Weights of a small transformer language model: a variant of Adam for these matrices.
MLP neurons of a small language model. Each row is named by its layer, matrix (up: input weights) and neuron, and shows model dimensions 298-393. Each number is 128 + 24 x the weight over its row's rms, rounded and kept within 0 to 255. Numbers have three digits each.
A block is one neuron, or neurons of one layer that tend to fire together. Before each block is what it responds to, as a language model described it from the Wikipedia text at the highest values.

Description: Lead-sentence copula
L3.up526:143128094129109120084143196101130121121137115101143131160110133142149140141090145133113111097128116143121118087117136121113138098150101130139128162118095076140159095122128143113131139133108110114130138106091128138138083141096103122197128157116119126130132123177085116150097143133139154152

Description: Name and abbreviation openings
L7.up44:143113099124110195135144141082111142139102138094156095159112146158114104168132080178107117117097129129041150105108120083140157123185144161131123119080126161156121125138150098127119138120147139145152164125143110153132144118139102108117100117136159103181156147150163107112164113125146096149
L7.up463:122121132103156082143211115129139160146152124112132150191127127130116145134120152128128148109157153115128119153086153167134177115116153121143128100119118123206125075134077105140132113109137092108153165157127182178112125131138110115126107145165126109173120133107126125093148126102138141142
L7.up1275:126141118125111124187125107099089135110123115102135133141144118120157157122073124110136135103153162101142108139070155120096110119123157130117122111114072101168141087124131104119121107097124150139126121142124163144143148146131124108109119152085128123150115101146110145146170112136130161121
L7.up1535:119145142094139144176154122106101142118167100097135126154115127174104175115083141136060118085141180084098098138086108142179162125117193169093154108145109159129147113140117139118157123105113113112128151130132153138162131126168148114109114095142157055135123093171111116136121144112121105079

Description: Biographical year openings
L7.up148:088097147118123123124114130132144129105168110111162119138119111103093129160143136146086117129123149129102161139144134114176145126134162150124087112108137134135146074119125101137150106143145123133182119108082178155100087160159087108146171107125124151143130157137140140096090118105127112094
L7.up312:139131141125153134127133092116098099113167089138128124153141162099090143151147121126166164094165123124144131124104187154100114118172101171165139108130154119143112089082118087123103096079119147128124106147135164164145113141114118107111129132103141095115124116126143134167144143125112123142
L7.up409:153161125128132107102145154132151120113098104154096131122123130148136120172108149079133129131115108146105122131118127113110119116097109094152125141145109111125125087158143132134111150127143115127099164114131154152118116162134098142124085159169137115168152172109126105166112136133101132153
L7.up1347:154102092123115096144152151120074131117121141097163127167157109104119151159140111106130135095168133102145147123108132124134100103104129150129115110162114162150120063094123136140088127135186145166173172118092149126113109171134109095106136145130095134140138183142100142126100106143135144128

Description: Abbreviation and initial periods
L3.up167:128159138117151106132131110153086151126149117111205107159078178127085162162116123113097136170136140117091114109057167132134130127113143203122133121112117177137153109089133077137136124157135144116068137130151117177148116142110102131108121137143135139179159161141116138083166131096122100169

Description: Birth–death year dash
L4.up303:117120066132106096119131158140097140154157080144135090161104135102096130125120101119117185114131113158111101112131132155138192129152095136140135101127109121157169092121141119103111135113113105104103170137097168158110094127136102160152140161138128145133131120132092160149090150146118133129
L4.up1156:126096119128143115148123126146119067168127163106150115147136161162148182140112105125107147097108133119122113156140113111141152113142108112082152114125050124101119146132129104122156125159127127080123118114108115138105142097136158118164107150112125117110180111119083129178104154155152133117
L4.up1579:104116096102131118147153130129089139167125121088134155158134132116098160179118130134092115131151146109093132132109145116149158122137104108141150154125096155134118143173116123126157132131155138110100125121104173164145128131141111120128133124115085120132132171167109112155161162122150115152
L4.up1588:161125144097172129154131115130106111147116094131145119165127158176111171143128123079101112064125115097174121172129122148152146112148140110097161103144123138135100122148106138129186153144131122109147172133112117149091108121146162148128127154110133102117179131123093171109118104138114138171

Description: Abbreviation period after initials
L4.up226:132180113143149117119155132137112132101145101141191093135089120151095154153110161130107072135144137102134097115112126141147161126114130182070126150116146093150168112131154117110116153134128108100124132114095128173141160133103138100159125145133145131138130142131094138029123110099177078121
L4.up635:129134121114133111130123122172044118092145109147155117135099188124106123118118132130147123126122140086094089133086096182166132115159141169106140125115132130128156135146117104142149115124136124144138165144175148137148075116131152076147147128164172129153103146070120131135144120092136116139
L4.up1534:115133111136170107134132214152100136112163096134166116179123166098086150159111142150116086162108118114094096116105101174166167105120157171092128100116117184131138119108106137127158114100119140137103158142130143196124134120134139137106148161131125124149103169111107153091114151084119132146
L4.up1653:125136107130141124147149113148081113117147096098160094130097121117155121141101121136099173177112192146130137118075182146139137112155151152127158111135082135171149086132122088161142114106140158160127135119149149176114153152127098123141132133142127127154147149107108097128155113102163121124